From a checkpoint of a small transformer trained on Wikipedia: width 160, RMSNorm before each block.
MLP neurons of a small language model. Each row is named by its layer, matrix (gate and up: input weights) and neuron, and shows model dimensions 0-159. Each number is 500 + 40 x the weight over its row's rms, rounded and kept within 0 to 999. Numbers have three digits each. A neuron's up and down rows have the sign that makes its largest values positive.
After each neuron's rows, "fires after" lists the tokens most often just before its 100 highest values on Wikipedia text that the model never trained on. A number after a token or word is its count.

L5.gate475:490537528446537557511466475521477485492474470491477459533547523455483523528407566556559525456447541506501519497476563541559556457512464480415440598513486510504511551496459455374536560500549571444493509429584437480484513561494463498482469530537501479507486462453550461443513495429482521507451440529452471490504497489460547532480458549505550548447498442477466506461569592489524583508518505522530467526526458502500532499515509497493532497503450554491472528574535519551467473436480499
L5.up475:497556499522578517539492486467519503452541455493496516443503549479557629480504509511497450473463500524476449443473478550481525508515568515480587566495580466480542484488542560491456538532494576470496526466474538544548465535608486444475479565511524450405423495460522470478511480479596482524500486547489455511527463534470451501540494521524552582489480506491449474508543551495539517472512567530525467497451542451478448584590529499515545422508496500535528511518541497499456502524527549
fires after: "F" 15, "f" 11, "sig" 11, "T" 8, "\n\n" 7

L4.gate190:544516515518440561583528456474531520438514498517446503584374504575494493560538536470426516556430516483494512520459497496467424434472434476498503485500513482547520482475485546509532436468470460423521480460549459499454508539545526533497484528535519470506425565455495497475496431440539493484489582555511447502519545484486544617504466472546521504505476527500544440465466419431458481567485470464485516482528486448473541494489542432508547446513530525499446438454493493518480502503526500
L4.up190:507550497426383462481466436554489515515547621515547496450554498523483534513546532509459502477479457497496590529493495499444450469521499516498535541498547504513532446455504510450534462473484452506475485474443482518464421474509541559446503555488451521497503519485528495460521467516535562427486417472498457538512515513544458573522524499493484566559431502602494498473496499518431524530496471569503602456498507483512569483483484479437502450488524494511426418556549503470561448499507474
fires after: "ad" 47, "ec" 11, "ag" 7, "at" 6, "di" 5

L4.gate270:521481498465463596562541497452421468467488473445531481512539503491529502554520577520423500463469534526494497494503607538514521447478545467494501531503559524459423528542515428477474413588532497504505480491455509525534430503532516502559443505408538551527570451486487511529452460551514530555480445516479482485482552517527494489537484502518491495492522494541550481488530545446475604492453520540520469543538565524499533503473576481528490435460453464480510462589439527442505455490430469
L4.up270:503568601535484551491561424487503535491506450441485499564495446466446479541465505510528491445524465485514463515444499530554452450498461490491545470482479464502449600462551435512487485512489551427514457586466441482538506467601508436425538592471445481557466567453525475496499481478461533544459445503540497528504478490520496499473517567528523517480516544460532464483488502470477583503536460549446573514476514480462529555505564473517522466523472540454502477516514430539516447484440564
fires after: "W" 11, "T" 10, "C" 10, "O" 10, "F" 9, "un" 7

L5.gate52:506487474466493491469521464531547467529439499594466482478485522519538394486553468407431534445498494446455485453508485498511471465477477456512476430533423523577500491472441555437453465488485617545497509511543484467528464489457499556514527551533507474540466491443576470412541440436496507490516473482523515490494521505530553563465497491541492484568539468488481466496517451442532460533508519529522537421544542491481485440548464374478481484493496444515538459504513447497507478512584501
L5.up52:467503469501362539495493523518454584523556584500558502533479481440535521524537501380480499547568428516556498497505517578560493468527523471547510478541435538559562485503423513511529467468430512528447473543435483477467433464566527503532532536502491538522530477510572418467521522519455454464518489530549525502563474463569506480491496506535528490568489501504537511490442521492520463554427495484479537529449513525547526500472456493449482515484476438481548530474528480532477471579544533
fires after: "si" 22, "ac" 17, "at" 8, "ad" 8, "a" 6, "ag" 6

L5.gate392:526570406484487587470511414534566434492502528527539502478523552506511550534439474537522461499472537488496554505478447520499507470546563508542506503511467457532501485487499420458482541570501502438556493471520506489558493450539522534456498441459522513510440483477497519495404494450531501533441511482568570566485563415558498554518478481512535474470542530528498489469521618456541517562523553470427498499497458535506504511510535502496429506436446522435528498596456490512518435471516516
L5.up392:513545563476467497517476585471484475506439447470507567483499532422516531436415538451625542531512469506482461529530441451501475474534513523544525530477468424473506484456507575530497487462509568483504472479516538470495497455570512486496534519547466419485505443494479527547504448439568506520496497514610571453506552459466542484514521526496523527507555543468487472456491504512541450541592462560490537453470410438518514464484525515539487441429485528476455464518526525536474548499438492
fires after: "f" 15, "W" 12, "vid" 11, "st" 7, "F" 7

L5.gate463:434475576550470485532410461488454478490421481491516467524554527399491532523545537479480461508488503573505533538477530467511512421552461451440472481539509494434519569467502399498545534536492475466495483559548434522520559553447576473520502461436455518538490448477533475481580517474517506516512517544469433498493528466446524508527519456532473501441483545503469432482525481527526445500420582479501469491527507472461571466526469498511507443534499508505569470531486562435416486539488464
L5.up463:422536488445506514523519523520476443524497504497523510520502516515512548510531485541507483490478534488533499512477513548505467505527506489589426519515543449502477534514519485555519526541477506452480441502478572480487475461570497506536531464551492490530534474563422557500552542462524439514517504499506480518504450542564548472463551397541582502411451499538482545437487577515548421539540520457493514500498566529453565477551570520556508433497401510495437585505537478416409477491546535
fires after: "L" 29, "l" 15, "r" 9, "T" 5, "v" 4

L8.gate586:517451455462482506449465461431503496468456475496505491508521503528580492508509456530474448535484514459506526597506538572546506472523528413442508430515520532471519503500501547450604477501548513565485540490528515483526533504502513519474525527512482521512422487470509547455492507473483442489470505466464485506503507538426467563394498436539512512639545544578489533485518544526505453526497454499534516507532605469500503424442551491461485564456597476508478484565473533486489488417520527
L8.up586:642493515537464487517496528485463528503516502504563488552565530511452536484507490496463462462487482562457532475523474489419538510507511574416507612542525457478524515491520488472586493515412537515547466424536517501459400520553508462407517526439477475514475536469541540488471432441503541528512502532550524544559506519505465482501478543477532607507459500495474429497490544437529578489452501538483524512444503416469516446555496535509543490470507501537506460463486505504521491500455533
fires after: "gu" 13, "ec" 12, "om" 8, "at" 8, "M" 7, "pol" 6

L5.gate309:473448486475512564489421436573484511544486488462447478464498513429473487555558520502500509522445560539538546629455489419505419472554512433490446502438465512518493494492508451490506496566532531474539474473478480469501471473517517451601455532492502533539547531500506540449462518469528526483409519498470481471437542509455516509470494497512545464522539556518427518454580573507413496545519565469479455526510502495462563558517517523509470510495461481482529600530526538529452497447457475
L5.up309:400449516481560461505431443508500496493545471490405481533435473456546548423449576514507482524458467535521512522465539459558520521541529504447490503513484524533403582406541498519524497477483541461503495522468440456504502412471546484516511443501496456472453508451444506454425520539476519464543454408550516542460518532594523490515522489479472546483417467469488501538568491528497513552499474549443477446467547493465474556477533547566492510531499564524521472500462464511505482535466478
fires after: "a " 45, "to " 6, "the " 6, "ly " 5

L4.gate160:484548578466531557583466516541433472485442526586544546512462573509517448484513489436514529515480473461509513479536462515563560512496451508480488522504528603464492471458480452495501523502486542461459531580546445495500558516470550591529513442466528466496548544484483457481464471468502519497470484430506448504426521531533450639534466466493459475511546429560525539517502514481543498500534534613469503478501462485547467451526490518539467496534524484509501494547566574449532497476477456
L4.up160:534550521535472462483498426499511471502441582430456595467493469539519485479457487503571488518483514585539516531572405445461497466462542484460472526468492507458561453472512571523507490505459492510498515539571522490459508424525555497517463513531520472530526510505485505483444472496492479483458511449459531483516423526526521507577452523536537515470430468512464509520471453446466507532541481424494459467541477460536427467524471527634578493482594440490511546520584506511554496491478466
fires after: "al" 32, "con" 11, "in" 8, "st" 8, "ep" 5, "P" 5

L5.gate174:510474590491521557452492511484466512476512484547531487524503614488485451500486531522511531538468487523511504517458398431539518449571459529459499497470483555481478543420481485476479528518461549392554466519548481516494461477518561443648513461496521525516504505496548538469508540491478497528473541505492528527513578558453601502560429458492543532535475489536474448468510552465463513544529526490459490535505510557477531486535507491558521397465436483444495531539552459485519450510533475
L5.up174:519462516510483466462501464530508506501455428529475544564405472491561552500381457469533517468561488480495433467505502514474502518406490555552481491563468543537543470465469543543449574528486483471515575495476495511437452470531552557555457463546420426538473463446528527536521429482474475568456477566476441479507492478467511485546537551461508469543496474527531575548521479551477476528490558472523493510518560503477516479477535492468536514443516471552432545552541486574506499460539455
fires after: "the " 37, "a " 12, "The " 8, "al " 7

L7.gate619:454614504483478514492508477459419496499493495440494482503563549501473432470507524504564492503523469485519472457561444443482577482520451497467551534535546493479586440389476442517492504495559579465475484531541495497477528544493505551454498469579552518532537510501457502508517533490464472540537528570458550500512469503452485558569481511471513466531451436507520559477494481474524498496547514496516579445529439498479484500562499503437454575529518569532504477594588527542555501444477467
L7.up619:450506577513438467482495529520473583524539492507488521585535459491512523504515493519478497508529482559515448434514547467526529524521565465453514463481531463475585441451538490423524580441423497524470437550526478449374473487525432484450479425481485456541548542547399491548480454515539507477486487488468468530555494508514505486536444516484526427518480559485522525521481530493484418481529523461527483493602525504546435523493504504457529554507484506518460566562456560503532530456528500
fires after: "ang" 20, "per" 7, "al" 6, "st" 6, "it" 6, "ann" 5

L5.gate217:510470509522564558482504577514504520505511451446464551462533571489555492528532460501478498466520510466486471487549526510544588524443529475472454448491498513465456413465469501485500484451495570441520527629483553457455518506463501504457503473505451548540547504478449449524482478444494499520533453527549479366456530495450525452504472477473500525523534510475493510488527462498542518549514485534542415491574433478500404437563481487549567537502515539489458522434528603547502491512533487
L5.up217:469532514492434445451446510454588507505491405505478480441498460485546474436517448579493484469490500477484592562563429523509497474500543516485475456453567484377468504445519516514447497409595538520530522530477472532530535513417491566500478426537453533507511510504485545523554520512499509517483499460509510537490535495466533472483442550506492566548584554519513464510449437566507496532526532484433457471528492519497489518491451508557524521542547535471478565508511539559489474456530559
fires after: "i" 15, "li" 13, "al" 12, "si" 9, "the " 5, "di" 4

L5.gate65:495524481500541526498524564551453536424570448533512508572513554470495462493463573436514541495524462531490537501474489487481442450519522507422551543499517528496486496495521464488528571561529493499551495439503474486464553544495506476453495512497513476470467417535448472474486583450535550441424491511440471542513547570542521457453460533481480487530532459458571431541542489567544501577385556448520530524524552435482509442468549489516539517554479474500556515529508554456472470555487447
L5.up65:540512510426515558541510494495472584539473527565505520503510503491449496445357488467482478446521446498513614496540550472517573478442476518522524447512468510557523534444428475528513469514485491460551501473474568548514564549493448527544498543467560483511550485450507477517409527477561511402494532552557516514452475514549556444515465571544546493528559500476547444516485442506530508459505534516444525517492479486532583472482484498548537516499533523453536486532454440480515486496487435
fires after: "a " 22, "W" 11, "the " 8, "con" 6, "his " 6, "National " 5

L7.gate206:502489555463528503533436484554434472504553457476514536507447569463432460526508536562568485560486541491522508531512475513482491450503451478445479532398495508453493506491543461420468531565483528502557467525512403503500470496462624414515496411448577538533545482513486438519528589478504507513442482463479457550458538474513525461452504515473550514495531513500507497460553490504515474528473513407480546477490494460469513501532476508526489488562461554520466563518500601408491508484488514
L7.up206:527423589454440535486459487494541536464467506525498491436470478392528563538521589490538517516511502500543500512552536459515480527443534567564476496517551460476526555541508501455508492489490391515495488542432487564536508400509505448513466465500477521539504553416433437530459469520475489478430469507421495487465538556502514474450519537442481475409480521542473463471533478466499503529449511517568528556505483483494486529499500558526458420599496460468530517543477455506502495546505474
fires after: "L" 23, "l" 15, "h" 9, "the " 7, "a " 7, ", " 4

L4.gate418:473508537460486516594463572504450453532471429479593510471446521527499497474443495422534520509548483476519522536548447480553591505547477506523541508487538569500471483529497426468504453475538478396446545592526571438496509502463505555588551388480497476486453499538561502519522506513454549508461525474527460443488551493525527551512442428501500502537541482529502440488554507499514521508513527559491424494467482518537502478482515498534529517454489495459458488436532490607513464495476516
L4.up418:445507439475459521488443494421512487439524447444487521507509549504535441494521545482489514462508507508510551466483513505524526529478526494495518459483516555517521422552497525512501526446487470447470500474532575475493518431530504550515480526563522546525594527499603514417457502475535552524521494565496558521474516483527426494522523499535522555419396455529522437516440460513540417536512464524388537425527436488531538508472443507513502540479484456558510466547424503581450492529484520
fires after: "the " 38, "The " 9, "med" 6, "ol" 5, "al" 5, "sec" 5

L7.gate196:418476455456542510546484525533513485473513466543538480534527489467491516526474472441526585524528466384495598490518501503507480492422491526477480512496489483476485487503593429488470513490532508485482503531557463530479484518462495473448482541574493466547557460505503445435484492511604473507535492533508460519442513457494504505519573477554544459465612516485444465473488490485573481523561446605490545497559500525471422527493517513540576498581476517469428493552512492423452477523501458
L7.up196:417469482468505495551560512585472481461503477428508481433551490547532483458445513517448496537514590486505532534510529552493477472519531518528477574438517501546516496499516444448579470553477528457472530578539534542499491472531449447469524481416415460510486512500559526447415463576483546571485538462485473502503458549464469497437469491523493474509536552479435469558484541548491463516538465557524535478510514533448460452482570480506539519552535439454467551475548488523460478506427563
fires after: "el" 19, "pr" 17, "f" 10, "en" 9, "br" 7

L4.gate200:468470463542500476541412441518486509504546496555481601470472441587529491547410526517524539502546485446507483450504466444498432490585502497497534523484447478505490417463483474554490569529491513527484533505578472483520514519527464443438467487518470490488532467504402526497531560496510531494447503555495412425542497471453465553574461501534494379499529466479497464467499488483532480528501461483515497479560492499468529480490519501567510565534496513473393567463535535486457473543438510
L4.up200:491524524476496504553443512558532492530480483451539456442475492464543555484518538576404552489543535478503536463488498502568505533485491455545483497472483503465490489452540483545497495467492434485437542526582461470525504509506430448539496548482532402481581486416524524547449441544474465528465529506505491522528541511539453521556485434523539556515483471569554483488530493563479383498455551453513492525478536427453489515536553494492479573522474589522486547471561579491490488421495516
fires after: "er" 41, "en" 17, "f" 10, "ann" 9, "ter" 6, "G" 4

L5.gate609:501547535498534570503564505544498468506511461541470413526470543512474505490493494462527498428505538467504432507538485489438582429466476520624441528532528512488524421498477540392462450465419443501538506534422480484467523515555500581479496467433521498522482512479541521453513435521493533457512431519482529434496589485476579500467486505515450502557480548521553496500521429477503492556528518514493467531537549535457447497531440466526527584508517548522520487536541557522517454480508457
L5.up609:536498510487532513604506504483547450492591566478485498510520548581508451456495512518561557437474512522460468498492523492427493483500487497456448601521530437429451495506526473456503485519497478528441598439496473550495487523533503566473417451531553463502456428538505522502488545473556520478572492496512512536486509535502442582467484509478425507512507460488540509481522494541455491483477474539494468485428449568525536535446520511395437599495527475549474559523503511459499527510500433
fires after: "ou" 42, "gr" 9, "U" 7, "O" 6, "mi" 5, "af" 4